python train.py --n_layer=16 --d_model=192 --n_head=2 --n_kv_head=2 --head_dim=64 --d_mlp=576 --vocab_size=2048 --activation="gelu" --norm="layernorm" --norm_place="pre" --norm_eps=1e-05 --positions="rope" --rope_base=100000.0 --rope_fraction=0.25 --qk_norm=false --attn_scale=0.125 --bias="all" --tie_embeddings=false --parallel_block=true --init="uniform" --init_std_qkv=0.0342 --init_std_o=0.0342 --init_std_up=0.0342 --init_std_down=0.0 --optimizer="muon_variant" --lr=0.00533 --lr_mult_down=1.5 --beta1=0.9 --lr_head=0.00539 --warmup_steps=200 --schedule="wsd" --decay_fraction=1.0 --decay_shape="linear" --final_lr_fraction=0.1 --batch_tokens=16384 --seq_len=512 --doc_mask=true --train_tokens=233300000 --steps=14240 --dataset="wikipedia_en"
MLP neurons of a small language model. Each row is named by its layer, matrix (up: input weights) and neuron, and shows model dimensions 96-191. Each number is 200 + 40 x the weight over its row's rms, rounded and kept within 0 to 999.
After each neuron's rows, "fires after" lists the tokens most often just before its 100 highest values on Wikipedia text that the model never trained on.

L4.up254,229,240,246,307,223,314,157,226,213,189,196,211,109,161,213,213,182,205,230,209,145,269,243,174,188,181,176,176,149,241,216,200,186,190,183,156,189,194,192,180,199,202,262,193,143,244,211,270,92,238,241,169,192,189,249,220,197,208,187,129,182,171,190,202,234,189,240,182,186,144,187,254,161,175,205,306,246,248,246,156,205,195,190,147,220,277,211,227,156,230,209,197,166,204,262,186
fires after: " F", " f", "F", " one", " Ch", "f"

L5.up289,243,248,226,227,186,151,204,202,189,164,204,228,160,217,174,285,245,255,217,137,220,156,204,214,196,197,148,261,218,208,232,221,191,137,215,176,194,210,236,218,198,227,202,172,197,202,163,185,296,265,208,156,184,201,208,125,134,240,211,187,246,259,257,297,219,202,99,264,189,215,187,208,209,178,243,195,262,159,213,202,195,159,97,205,120,196,229,176,169,206,227,230,230,225,216,238
fires after: "p", " sp", " comp", "bor", " tr", "up"

L4.up31,258,258,177,142,206,196,174,163,221,152,199,281,121,159,278,239,240,171,156,196,217,173,134,182,224,195,153,118,147,221,140,198,199,162,172,163,204,174,193,199,223,189,201,194,185,199,153,242,229,153,156,276,264,218,180,265,169,265,210,207,242,158,167,165,251,148,212,176,189,267,208,201,175,208,216,197,176,272,152,139,213,170,226,164,232,242,178,249,182,187,164,235,160,166,227,190
fires after: " ", "-", ".", " \"", " (", " E"

L2.up570,175,202,203,258,300,236,215,156,124,272,176,249,131,166,221,226,218,126,214,207,200,194,194,159,235,175,162,185,203,244,187,174,177,211,189,193,189,248,171,204,185,187,163,200,235,207,180,170,219,182,135,220,250,234,237,214,182,140,207,147,247,155,196,234,281,167,262,235,172,252,171,206,216,178,235,171,172,167,145,169,149,148,192,173,165,210,250,218,201,142,162,188,105,232,154,254
fires after: " |", "|", " the", "===", "-", ":"

L11.up242,220,177,195,194,207,215,140,275,322,176,225,245,235,126,137,216,240,228,167,174,179,228,144,154,152,254,188,220,217,207,162,230,140,245,131,221,191,234,267,171,183,282,170,232,215,119,164,197,180,147,168,168,196,204,229,225,109,185,208,207,212,182,150,315,212,184,219,169,249,226,232,241,213,215,250,181,211,209,151,223,214,219,134,191,209,149,205,144,192,262,136,273,202,152,272,257
fires after: " ", " \"", "e", "-", " F", " f"

L5.up85,136,243,241,222,187,190,113,115,159,218,194,149,233,185,173,237,227,163,148,234,176,236,174,186,167,194,305,241,159,184,186,168,195,231,214,213,209,272,195,205,156,162,125,229,173,217,293,239,182,185,236,166,266,193,230,267,261,132,257,270,185,182,204,222,183,204,184,189,238,244,242,219,137,205,239,196,248,138,265,171,199,176,183,227,238,222,199,204,182,202,194,207,258,202,315,212
fires after: "s", " O", "as"

L4.up127,168,276,149,143,196,156,198,165,184,229,147,261,206,225,196,189,260,175,195,198,230,186,179,184,189,239,166,185,154,272,177,247,126,201,186,190,124,173,157,222,269,192,157,184,228,128,224,116,146,217,299,169,232,146,179,201,247,148,193,217,198,218,224,188,229,229,203,206,286,191,153,180,179,290,155,185,203,262,227,196,225,133,211,167,181,298,157,192,234,243,171,241,194,203,258,188
fires after: " Mi", "B", " Pe", "C", "M", " F"

L4.up247,195,234,123,201,162,199,147,154,237,182,191,194,248,189,182,164,255,194,134,278,227,194,207,179,164,228,211,258,230,233,181,195,133,217,244,181,190,198,242,209,201,187,203,278,199,157,249,161,207,192,185,152,256,214,248,232,216,202,208,214,183,210,244,213,246,145,193,112,163,214,177,237,187,184,237,262,188,240,245,150,175,203,167,207,129,139,263,174,208,192,177,176,225,237,263,202
fires after: "s", "ul", "u", "ur", "ph"

L9.up396,172,246,191,161,275,163,174,255,181,101,231,219,195,246,206,200,134,289,200,211,191,202,176,212,172,204,315,159,230,285,188,130,194,228,186,187,202,168,188,204,172,164,210,217,184,209,186,221,184,211,276,166,261,217,246,181,219,178,212,193,193,209,211,223,195,210,179,200,135,80,301,241,209,251,231,251,253,165,194,227,270,178,237,210,130,168,224,203,282,188,114,238,124,191,238,205
fires after: " |", " 4", " a", " 3"

L13.up462,160,156,262,227,199,134,183,188,260,195,203,211,209,210,170,198,127,192,212,159,286,224,161,185,121,195,189,164,252,171,214,172,190,199,216,222,150,281,252,160,237,183,166,245,216,151,197,151,199,215,212,161,260,145,165,206,158,133,153,171,211,179,250,191,306,207,199,183,199,234,211,216,262,162,248,159,255,209,242,310,186,193,223,175,115,184,179,270,210,155,233,211,177,235,165,168
fires after: "st", " a", "s", "c", " dis", " w"

L10.up84,211,215,178,247,168,165,155,193,142,212,178,188,212,159,225,183,144,220,179,199,283,191,267,206,177,253,233,184,214,199,241,136,196,189,256,190,166,193,207,233,245,237,190,224,161,191,137,232,177,221,141,231,219,187,204,205,188,155,165,195,260,195,137,167,228,246,180,208,112,213,184,143,152,203,277,249,180,137,197,278,276,266,157,228,225,103,187,218,197,185,190,208,189,227,346,168
fires after: "s", " a", "c", "S", " S"

L2.up49,165,217,196,185,195,164,224,194,110,178,209,196,197,162,267,183,205,197,259,188,265,226,217,190,181,134,201,201,216,138,192,255,184,213,191,217,180,177,249,204,216,186,213,172,201,231,137,240,178,185,117,273,156,258,175,225,228,204,220,207,225,212,244,272,212,139,229,239,213,196,201,157,154,212,234,251,277,169,239,231,177,159,116,252,251,184,188,219,152,165,155,222,164,226,220,188
fires after: " |"

L9.up461,270,228,204,132,209,191,187,110,164,144,135,202,198,178,200,187,166,220,164,180,210,229,213,263,117,159,174,152,157,216,204,195,188,194,134,224,241,228,266,157,182,191,228,230,174,231,201,291,156,189,203,226,185,193,220,156,161,152,185,203,267,210,187,269,186,269,185,245,206,156,193,205,204,258,287,271,256,194,146,164,239,159,218,205,155,165,182,221,198,176,210,230,211,180,239,216
fires after: "s", " 3", " 4", " 5", " South", " 2"

L8.up83,144,244,222,216,240,176,160,176,198,172,173,134,193,223,260,260,168,142,183,266,292,221,209,276,150,201,206,201,216,233,118,210,176,152,179,169,151,226,258,188,207,180,199,232,154,237,266,201,163,134,186,230,218,224,215,224,260,158,224,171,203,212,178,253,253,209,153,161,229,142,108,193,127,256,268,239,187,121,171,143,247,170,152,176,237,197,181,223,232,225,274,215,212,155,229,258
fires after: "ur", " to", " O", " north", "ho", "east"

L2.up227,227,221,185,172,208,226,177,132,232,266,114,200,168,149,242,254,199,190,225,159,230,193,229,153,270,183,179,121,155,166,151,182,204,156,240,220,161,174,196,136,106,252,158,151,183,213,190,172,221,216,222,122,221,194,210,234,235,175,261,254,175,214,237,228,307,219,205,281,104,114,123,225,157,133,217,219,193,207,212,247,182,225,221,235,210,274,196,178,161,218,199,237,239,195,181,250
fires after: "\n"

L10.up434,89,187,183,177,182,159,136,237,175,177,102,143,159,81,210,193,239,230,185,115,210,225,212,234,202,251,164,269,230,203,205,255,221,223,244,184,156,241,196,212,207,260,174,267,235,177,206,160,179,185,190,208,151,188,200,228,155,215,201,160,214,205,179,160,230,189,194,189,202,202,171,305,192,215,177,151,271,232,160,180,237,194,156,233,226,208,211,207,98,232,161,221,198,182,182,190
fires after: " ", "e", " we", " We", " C", " L"

L8.up518,204,196,177,228,211,157,254,200,206,235,170,175,227,251,206,203,197,175,226,219,118,176,212,160,230,122,138,181,216,193,170,177,201,111,225,120,203,160,214,257,136,156,240,116,219,203,204,179,287,272,185,185,227,156,186,177,239,204,159,179,237,145,170,286,149,262,200,147,276,196,153,172,202,173,115,226,207,203,259,241,183,163,219,181,137,203,144,113,265,211,189,279,215,196,156,261
fires after: "cc", "ho", "d", "ur", " Pro"

L5.up87,245,191,181,274,232,161,281,210,255,210,181,224,182,212,221,218,114,255,176,205,217,117,216,134,216,153,200,173,225,154,208,155,238,234,200,209,200,197,136,226,163,117,174,169,260,168,213,189,185,181,273,190,192,276,190,155,159,217,212,143,221,161,195,156,166,158,219,165,186,167,214,223,188,187,151,252,172,234,155,257,265,175,219,275,285,175,182,178,174,139,230,147,268,152,216,149
fires after: "ar", "o", "er", "a", "E", "or"

L8.up26,188,207,234,125,189,161,259,209,172,193,190,169,221,196,275,112,136,171,215,265,247,180,147,126,199,188,218,223,169,190,135,238,177,224,125,236,133,145,208,209,193,207,231,183,218,184,133,133,229,172,193,213,215,236,125,169,193,232,153,165,196,176,136,242,203,218,201,242,221,183,229,186,270,164,163,227,278,148,200,241,187,252,246,205,268,235,144,159,187,247,171,151,217,139,194,198
fires after: " E", " Bo", "ra", "re", " Ja", "e"

L8.up375,189,112,217,156,189,137,169,184,163,229,184,247,229,275,246,267,176,256,270,244,236,189,192,135,122,176,134,224,160,269,156,179,122,185,185,137,191,262,233,233,239,196,242,163,165,175,197,274,171,264,207,216,166,222,133,201,229,212,221,271,208,237,230,233,145,191,246,152,215,142,200,168,215,204,203,170,166,204,170,210,158,204,233,204,193,197,289,226,197,266,212,195,216,195,237,212
fires after: " a", " A", " an", "A", "n"

L10.up171,195,185,212,226,188,159,113,186,211,163,238,157,185,255,195,213,203,285,273,210,134,149,255,203,223,234,181,243,179,183,240,156,117,226,275,202,197,222,164,214,231,173,153,261,174,193,224,255,125,209,145,176,144,238,109,215,217,188,162,216,143,218,188,215,317,156,197,213,223,181,169,170,183,234,233,273,124,271,206,266,194,187,224,181,144,212,146,236,265,232,211,191,216,265,249,142
fires after: " ", " V", "s", " f", "cc"

L4.up510,207,255,240,181,204,202,183,225,187,265,232,247,108,182,217,275,244,220,241,229,229,150,142,272,201,212,172,286,216,243,222,190,217,106,208,206,186,202,180,204,192,189,248,220,239,238,258,169,166,210,140,216,149,218,265,205,167,143,195,230,126,202,200,150,116,152,186,180,205,139,168,146,177,238,220,211,236,235,230,225,113,193,253,240,215,153,172,166,181,233,138,230,189,222,151,163
fires after: " Ma", " mi", " Mo", "th", " Pa", "M"

L4.up20,191,195,152,272,216,148,149,188,214,246,175,221,209,211,213,221,254,250,192,193,205,190,293,238,261,279,213,223,177,167,227,177,292,194,228,131,187,192,154,222,176,222,194,228,195,137,126,204,138,181,202,180,153,200,259,248,256,195,258,198,206,241,161,199,193,152,243,260,155,244,200,243,148,246,193,203,220,193,155,262,196,193,196,214,216,230,191,161,246,197,227,188,187,187,197,185
fires after: " pa", " ", " ma", " so", " Pa"

L4.up175,262,194,217,234,261,207,244,185,165,205,198,192,176,232,156,193,149,174,234,145,129,212,240,291,183,307,149,283,197,268,304,213,156,212,190,209,203,180,188,231,163,169,266,199,203,164,249,176,194,118,205,225,171,243,233,251,129,151,193,201,200,141,212,209,125,178,156,231,227,263,162,136,202,216,216,193,267,196,263,177,172,187,164,211,161,198,218,182,261,193,185,224,156,239,277,170
fires after: "s", "th", " S"

L10.up471,232,235,172,235,181,183,189,218,238,200,220,225,209,104,246,266,165,236,181,169,188,197,159,205,260,163,54,179,126,171,226,198,249,223,164,182,205,238,164,198,248,202,221,224,265,187,205,222,171,240,267,171,231,256,175,227,203,212,261,241,235,193,222,141,180,187,188,197,226,185,165,236,108,233,157,194,170,229,250,151,197,237,255,319,164,210,202,242,180,217,154,195,196,219,195,293
fires after: " di", " (", " P", " E", "ed", " Ch"

L4.up415,177,220,261,246,219,141,214,146,247,207,201,209,184,267,169,234,187,222,185,316,182,229,223,149,174,169,146,214,203,185,187,190,268,185,148,204,153,93,196,326,150,151,223,172,217,193,243,156,290,158,199,194,171,212,183,282,172,242,222,204,187,212,207,222,278,204,153,127,256,220,177,203,143,252,135,219,214,150,211,224,165,228,203,214,228,160,246,178,176,180,186,261,209,210,179,192
fires after: "ur", " po", "ho", " Po"

L2.up419,121,203,140,189,225,135,126,240,173,206,230,205,160,175,108,171,238,195,210,219,219,232,129,159,150,149,200,234,213,184,261,219,176,248,205,193,169,191,191,210,229,213,278,179,196,195,168,222,192,182,138,209,149,274,210,227,231,147,168,86,144,191,186,242,281,199,176,183,205,196,234,262,172,274,214,196,198,188,232,212,150,144,179,192,266,226,261,170,168,161,191,194,185,201,167,228
fires after: " the", " |", "|", "-", " "

L8.up39,189,211,177,216,171,188,182,267,174,210,226,261,158,182,226,196,204,137,165,233,206,203,107,233,219,237,185,213,190,197,163,239,202,226,173,249,223,259,228,117,149,200,168,205,217,333,233,246,176,192,163,175,201,206,245,179,146,188,213,220,256,189,137,260,195,242,177,148,203,219,190,185,207,193,275,205,177,150,172,171,120,140,185,224,195,202,166,250,247,225,180,213,120,213,204,242
fires after: " |", " the", " (", ":", "ba", " Sa"

L4.up392,179,219,168,280,212,255,211,227,180,206,238,222,183,222,162,194,192,171,105,159,202,164,288,205,195,176,159,241,184,255,122,246,184,185,201,237,195,216,237,197,173,149,164,160,223,154,275,170,134,244,226,178,247,222,178,168,184,162,279,293,217,213,203,278,206,207,217,255,127,227,176,232,118,293,198,160,296,146,225,226,153,148,159,188,236,198,216,233,177,184,230,191,219,178,265,224
fires after: "s", " S"

L8.up432,169,212,252,209,135,171,178,187,222,283,237,199,161,233,173,221,193,218,164,260,185,211,222,168,158,154,186,243,200,214,192,198,203,220,213,200,260,212,168,186,161,181,133,163,165,148,191,227,188,108,208,201,208,255,187,181,195,143,238,140,243,238,245,213,158,179,123,254,213,228,157,294,143,164,221,135,185,256,224,218,196,182,286,217,187,237,252,175,186,247,243,183,271,153,266,216
fires after: ",", " Go", " Lo", "ed", "ub", " lo"

L2.up3,178,167,214,249,261,176,128,188,248,237,94,230,143,211,211,163,202,202,237,228,247,280,223,184,210,168,165,232,231,270,185,213,248,248,229,188,150,161,223,176,168,254,211,265,185,182,269,214,169,170,195,172,247,178,175,214,226,248,250,269,177,216,259,177,260,242,258,191,217,175,200,163,183,161,214,252,202,146,162,238,145,241,174,241,178,148,240,165,211,237,121,221,194,216,154,244
fires after: "\n", "-", " ", " be"

L10.up309,210,150,124,217,193,189,170,231,225,244,200,215,191,261,154,155,251,151,283,175,234,222,159,204,214,199,176,200,223,164,135,240,220,201,180,236,188,243,246,212,198,256,70,211,213,216,284,193,252,247,174,179,216,218,153,121,193,137,158,247,175,237,193,248,194,190,204,240,178,248,186,260,178,180,247,216,204,218,174,189,261,121,242,180,186,224,184,205,162,158,270,146,181,173,210,246
fires after: " |", " /"

L5.up53,245,263,252,235,208,194,159,106,180,242,141,185,137,183,238,251,214,247,262,179,245,258,207,162,187,258,150,179,233,174,178,176,235,185,171,219,237,248,230,168,180,221,230,205,193,191,190,214,243,149,124,144,179,173,147,205,185,259,295,203,199,148,127,178,240,180,205,254,202,203,172,113,170,210,178,214,154,119,312,267,219,240,218,231,188,198,123,200,196,97,195,212,238,247,221,154
fires after: "S", "s", " S", "P", " so", " P"

L8.up151,162,186,262,135,267,141,176,216,211,149,134,233,138,233,199,202,207,268,239,179,244,238,230,260,245,159,262,168,149,137,265,213,229,118,242,194,183,208,187,155,170,161,140,204,152,196,154,233,215,227,204,190,111,154,231,197,269,184,125,162,193,107,202,209,232,235,160,166,247,183,136,197,165,292,179,165,162,167,195,131,141,220,288,238,203,223,198,200,198,195,211,159,178,221,225,189
fires after: "\n", "sa", "or", "ar", "wi", " re"

L9.up366,232,207,173,198,196,173,150,196,283,162,160,156,250,232,196,210,183,238,213,207,222,226,146,153,161,195,228,205,209,189,246,233,182,217,141,122,255,183,161,196,243,215,206,150,135,258,198,244,171,126,204,218,186,217,235,278,251,189,306,186,181,241,238,155,185,171,260,239,117,128,233,212,220,204,260,204,301,162,201,203,166,235,151,186,180,127,216,317,240,157,172,237,217,235,225,119
fires after: "s", "ography", " ", "ations", "ation", " also"

L4.up89,212,195,258,188,170,99,249,211,174,190,259,258,288,199,116,200,198,211,227,195,180,267,207,165,181,157,158,202,210,204,190,210,183,210,158,193,233,200,204,260,265,181,71,222,241,169,220,198,213,229,300,243,139,152,211,165,232,163,214,247,295,232,166,167,245,155,252,207,152,194,120,221,192,253,226,222,192,185,318,206,172,249,233,225,199,168,218,204,249,225,209,234,240,174,273,119
fires after: "ri", "wi", "le", "ro", "li", "s"

L4.up195,226,161,294,134,241,221,227,128,195,188,201,201,214,214,208,237,205,160,272,267,249,172,249,253,248,220,218,289,241,222,213,146,148,184,237,225,138,211,178,175,168,232,231,218,172,159,234,206,155,135,148,195,217,160,185,119,184,248,150,237,263,120,164,246,184,205,227,189,206,214,109,210,222,200,200,169,262,208,205,155,140,219,229,137,227,180,175,133,230,141,202,313,144,154,225,212
fires after: "s", " As", " S", " Be"

L11.up400,148,142,224,205,176,175,246,205,167,218,249,236,163,200,230,196,202,201,218,218,172,187,292,245,88,210,151,155,190,184,150,275,252,197,151,208,165,187,218,166,213,197,175,149,257,208,260,210,248,261,172,177,151,253,165,211,216,192,172,240,198,260,161,198,204,144,239,201,164,252,222,166,162,215,262,170,218,185,172,143,169,137,241,254,202,212,115,232,197,136,286,211,224,244,213,244
fires after: " |", " ", ","

L5.up431,177,214,233,207,169,200,222,224,216,158,148,178,221,230,274,159,174,258,185,254,277,208,229,119,172,146,192,214,231,154,176,176,94,199,222,190,203,153,147,224,131,174,142,256,209,215,233,189,169,232,140,188,159,187,181,220,217,189,247,212,182,185,186,205,204,230,241,173,210,172,142,158,282,240,256,149,202,241,245,190,289,215,130,184,163,202,200,194,211,167,301,127,183,179,241,212
fires after: "ra", " fa", " Ra", "fa", "iv"

L5.up404,229,211,230,144,187,208,240,274,207,167,166,215,196,204,193,292,257,192,261,143,242,171,166,133,170,185,192,182,167,273,178,246,144,244,240,180,222,166,188,205,227,175,204,222,229,242,232,102,213,211,185,141,194,151,192,213,223,206,236,153,191,292,206,215,208,205,199,214,201,194,290,173,174,177,155,212,205,165,299,182,161,203,251,210,268,243,151,216,233,247,66,202,229,204,204,144
fires after: " ", " P", " V", " C", "M", "B"

L13.up564,161,194,184,188,224,215,145,229,189,258,193,130,223,129,199,155,224,229,232,159,194,212,225,157,163,173,187,169,264,187,147,321,255,246,188,149,219,229,254,188,244,198,198,228,191,240,145,270,151,210,148,127,230,138,310,232,145,154,284,222,249,220,211,212,238,184,187,234,159,204,235,161,186,135,314,208,185,155,198,180,194,212,179,177,186,203,189,253,248,238,194,235,163,201,272,133
fires after: " ", "|", " |", " a", "-"

L2.up282,126,278,250,173,198,178,286,182,227,257,154,210,215,203,155,258,159,177,153,120,173,205,222,244,264,167,163,200,199,172,211,297,204,163,284,182,223,239,228,236,251,227,130,267,238,129,182,132,200,242,198,228,185,183,189,194,241,251,152,188,186,202,224,176,219,133,105,193,248,156,201,231,171,185,160,171,154,204,175,174,249,196,222,166,229,124,145,224,227,236,247,214,217,271,255,232
fires after: " ", " hold", "t", "or", "ate"

L12.up488,231,197,281,180,191,217,256,208,185,176,195,174,205,177,196,194,177,220,212,211,173,222,207,229,92,231,194,197,250,207,288,163,187,182,204,270,133,139,187,153,259,228,184,135,186,235,302,235,144,163,139,211,182,213,281,164,244,159,234,166,254,309,247,242,157,208,242,262,246,171,215,188,202,198,195,182,223,123,192,151,202,210,229,193,205,174,148,225,187,139,236,187,183,219,235,152
fires after: " |", " ", ":", " 1", " C", " 2"

L11.up121,193,227,187,194,256,234,247,127,114,209,108,230,171,250,234,182,170,192,250,183,192,240,229,142,206,252,136,194,277,192,234,185,204,212,212,272,219,140,134,178,160,211,152,206,199,155,200,217,200,167,120,192,163,188,238,199,256,197,250,198,267,183,100,264,163,215,225,188,237,174,216,150,222,190,316,204,157,85,173,195,196,133,250,151,189,178,149,216,184,206,150,186,149,168,132,204
fires after: " |", ";", "de"

L4.up347,188,285,189,143,238,140,248,169,264,218,247,204,244,184,217,173,198,232,211,212,203,187,213,222,183,195,163,184,232,126,169,188,276,181,196,185,247,227,179,256,174,201,214,44,225,173,188,177,238,130,208,198,209,153,232,99,177,221,190,161,200,179,264,174,172,229,180,173,198,274,234,292,167,178,259,235,159,175,215,186,230,244,261,207,261,226,127,226,147,148,160,200,240,153,154,163
fires after: " part", "te", "b", "a", "lic", "ar"

L9.up501,114,180,234,220,270,204,262,166,223,240,212,289,149,178,244,79,168,134,186,158,181,205,252,215,255,207,176,161,210,207,186,230,246,197,174,169,165,201,208,201,195,181,176,141,188,206,235,189,225,261,164,276,135,186,268,234,189,217,246,166,257,163,257,235,189,192,304,230,246,166,149,229,236,162,242,86,214,120,119,180,172,187,210,218,143,220,230,243,198,302,169,225,223,187,216,261
fires after: "\n", " (", " W", "-", " |", "==="

L4.up136,178,163,209,137,227,200,160,200,176,284,262,220,188,156,151,229,198,246,224,217,239,209,193,196,237,203,205,197,291,228,230,201,238,241,190,254,226,264,170,198,263,186,212,191,174,166,189,133,262,251,243,266,160,193,153,255,182,201,138,162,193,181,181,276,207,217,240,166,247,152,214,177,206,199,169,150,197,154,208,177,231,226,199,159,181,194,253,201,226,163,216,232,186,229,197,181
fires after: " T", "T", "t", " to", "et", "ick"

L4.up506,205,184,232,211,181,226,162,186,220,214,216,269,186,172,115,174,294,220,181,209,159,263,250,286,170,226,214,255,128,196,181,188,266,107,147,218,215,126,121,199,215,211,190,192,228,212,175,196,228,210,235,130,202,212,243,159,207,163,185,124,215,176,194,238,208,230,185,235,237,208,178,201,206,230,202,209,226,202,207,224,181,305,147,178,171,226,247,172,257,140,226,207,218,136,260,229
fires after: " Pa", " Te", " ", "tro", "go", " Bar"

L2.up504,180,185,209,213,165,212,162,186,189,182,218,239,197,240,120,166,169,133,214,194,216,218,249,219,134,225,202,281,263,217,209,261,146,174,150,213,217,251,205,176,315,193,279,223,215,278,183,258,254,208,138,191,169,254,207,275,222,249,216,179,191,171,202,179,235,259,186,230,121,213,220,163,249,162,200,131,248,125,231,242,183,214,145,223,231,212,223,212,261,171,225,220,151,249,209,229
fires after: " the", "er", " Hu", " ", "s"

L4.up217,226,206,205,183,211,251,257,196,145,210,163,142,168,191,221,266,228,141,247,204,180,143,214,165,184,199,285,193,255,151,233,130,165,256,248,241,163,198,192,265,247,160,238,145,176,232,163,186,214,206,202,161,216,201,142,275,205,222,229,242,253,192,171,189,237,129,214,237,174,150,211,153,141,212,209,198,185,209,169,223,152,246,125,180,194,191,109,205,258,158,220,161,202,200,247,148
fires after: " A", "S", " De", " S", " C", " Al"

L4.up487,239,226,162,223,211,244,233,205,151,203,243,217,154,244,205,173,213,181,244,121,200,227,214,145,223,243,242,237,187,200,174,185,216,204,210,254,182,176,119,228,277,119,117,223,269,179,202,279,180,208,81,212,225,183,202,119,286,165,118,279,180,141,140,245,217,208,275,201,244,221,221,144,160,256,192,166,208,232,210,151,245,188,201,168,205,210,185,174,187,146,160,127,166,209,168,178
fires after: "M", " Ma", "N", " Na"

L4.up464,183,213,229,206,220,223,138,173,95,201,233,327,196,213,205,213,215,115,255,264,284,180,209,202,218,223,230,215,181,189,184,194,246,195,193,180,163,219,244,191,228,150,206,204,251,103,235,247,150,236,158,227,243,144,179,192,281,173,220,181,96,252,240,205,222,211,203,196,253,227,212,161,194,177,204,124,127,205,147,231,212,202,172,133,167,208,173,175,158,219,190,235,177,239,264,176
fires after: "di", "in", "gen", "fin", "ed"

L4.up538,202,288,162,183,308,151,170,203,182,258,264,205,251,205,191,148,223,224,173,179,229,199,200,182,167,163,193,154,230,151,172,238,189,191,140,196,123,134,173,162,189,184,175,193,214,178,183,246,201,191,175,257,295,208,198,131,228,202,227,219,116,153,164,222,197,180,178,210,181,279,224,228,135,133,165,274,142,250,148,139,186,233,176,163,205,260,225,141,220,155,309,163,155,215,194,182
fires after: ".", " Na", " V", " Ma", " ", "ra"

L5.up59,183,198,195,231,240,185,197,156,188,216,157,300,150,231,204,178,243,246,267,232,226,255,196,223,195,216,228,182,213,175,169,188,173,202,181,183,183,189,155,152,140,183,233,184,188,212,174,196,195,254,296,148,191,182,201,103,212,190,222,152,248,239,236,205,155,202,185,201,193,191,110,208,181,224,221,173,274,166,213,204,180,174,118,221,250,158,137,219,196,253,215,264,344,140,283,256
fires after: " sp", " be", "al", " car", "bor", "e"

L10.up31,200,85,247,252,233,169,171,260,252,190,184,197,165,167,189,203,208,164,274,209,196,197,192,284,183,213,204,194,186,290,182,190,129,182,204,199,181,203,218,242,195,173,224,200,103,146,194,187,188,253,204,192,229,226,201,194,213,196,140,213,194,95,199,179,233,184,160,201,212,144,228,234,248,263,198,202,197,245,215,245,231,205,232,144,99,279,176,219,151,270,195,158,168,146,216,144
fires after: " de", "f", "cc", " f", "c", " a"

L4.up342,179,203,263,192,182,182,160,190,126,162,190,279,197,256,158,214,238,251,163,250,112,214,261,212,188,179,201,192,248,178,151,252,232,193,209,175,263,176,169,248,262,219,146,266,172,136,177,199,136,177,238,146,259,145,220,192,121,234,160,175,198,284,135,178,221,218,225,272,148,201,179,211,167,197,222,150,243,255,230,170,241,199,224,184,256,211,253,178,225,194,267,235,140,195,242,138
fires after: "s", "fe", "ri", "l", " po"

L4.up171,270,227,210,147,225,143,162,274,168,207,180,174,168,213,207,152,180,189,179,136,168,207,204,172,209,235,158,183,209,241,199,210,155,221,191,171,186,228,158,233,146,292,236,247,265,193,184,167,190,172,258,172,267,182,181,176,201,224,232,170,179,233,153,262,196,182,181,275,153,156,252,224,251,196,228,239,220,241,167,160,177,181,263,171,169,182,160,137,190,245,152,234,151,169,125,162
fires after: "ra", "re", "un", "le", " Ca", " V"

L8.up565,224,239,169,172,209,178,226,215,156,265,191,180,166,153,211,113,213,168,215,136,157,256,260,234,229,154,136,208,237,228,240,224,175,237,108,260,196,189,150,232,184,185,216,229,283,225,123,232,195,176,155,200,192,177,268,152,232,273,171,171,218,275,282,265,153,206,200,183,229,195,195,111,204,153,180,245,212,118,141,157,221,211,285,96,206,240,254,232,171,229,192,245,214,170,268,169
fires after: "–", " (", "(", "at", "-", " |"

L4.up442,172,250,281,211,220,181,199,200,234,216,176,227,215,160,157,220,136,223,159,184,246,184,170,150,164,180,191,145,138,188,237,161,196,140,198,237,172,187,236,129,204,100,94,267,249,194,156,184,165,221,266,143,170,197,188,143,262,173,251,207,193,150,188,153,194,222,259,279,269,134,227,194,172,196,157,217,223,244,241,218,118,263,262,221,221,187,185,240,261,195,264,180,156,174,219,220
fires after: " ", "lan", " dis", "n", "ar", "\n"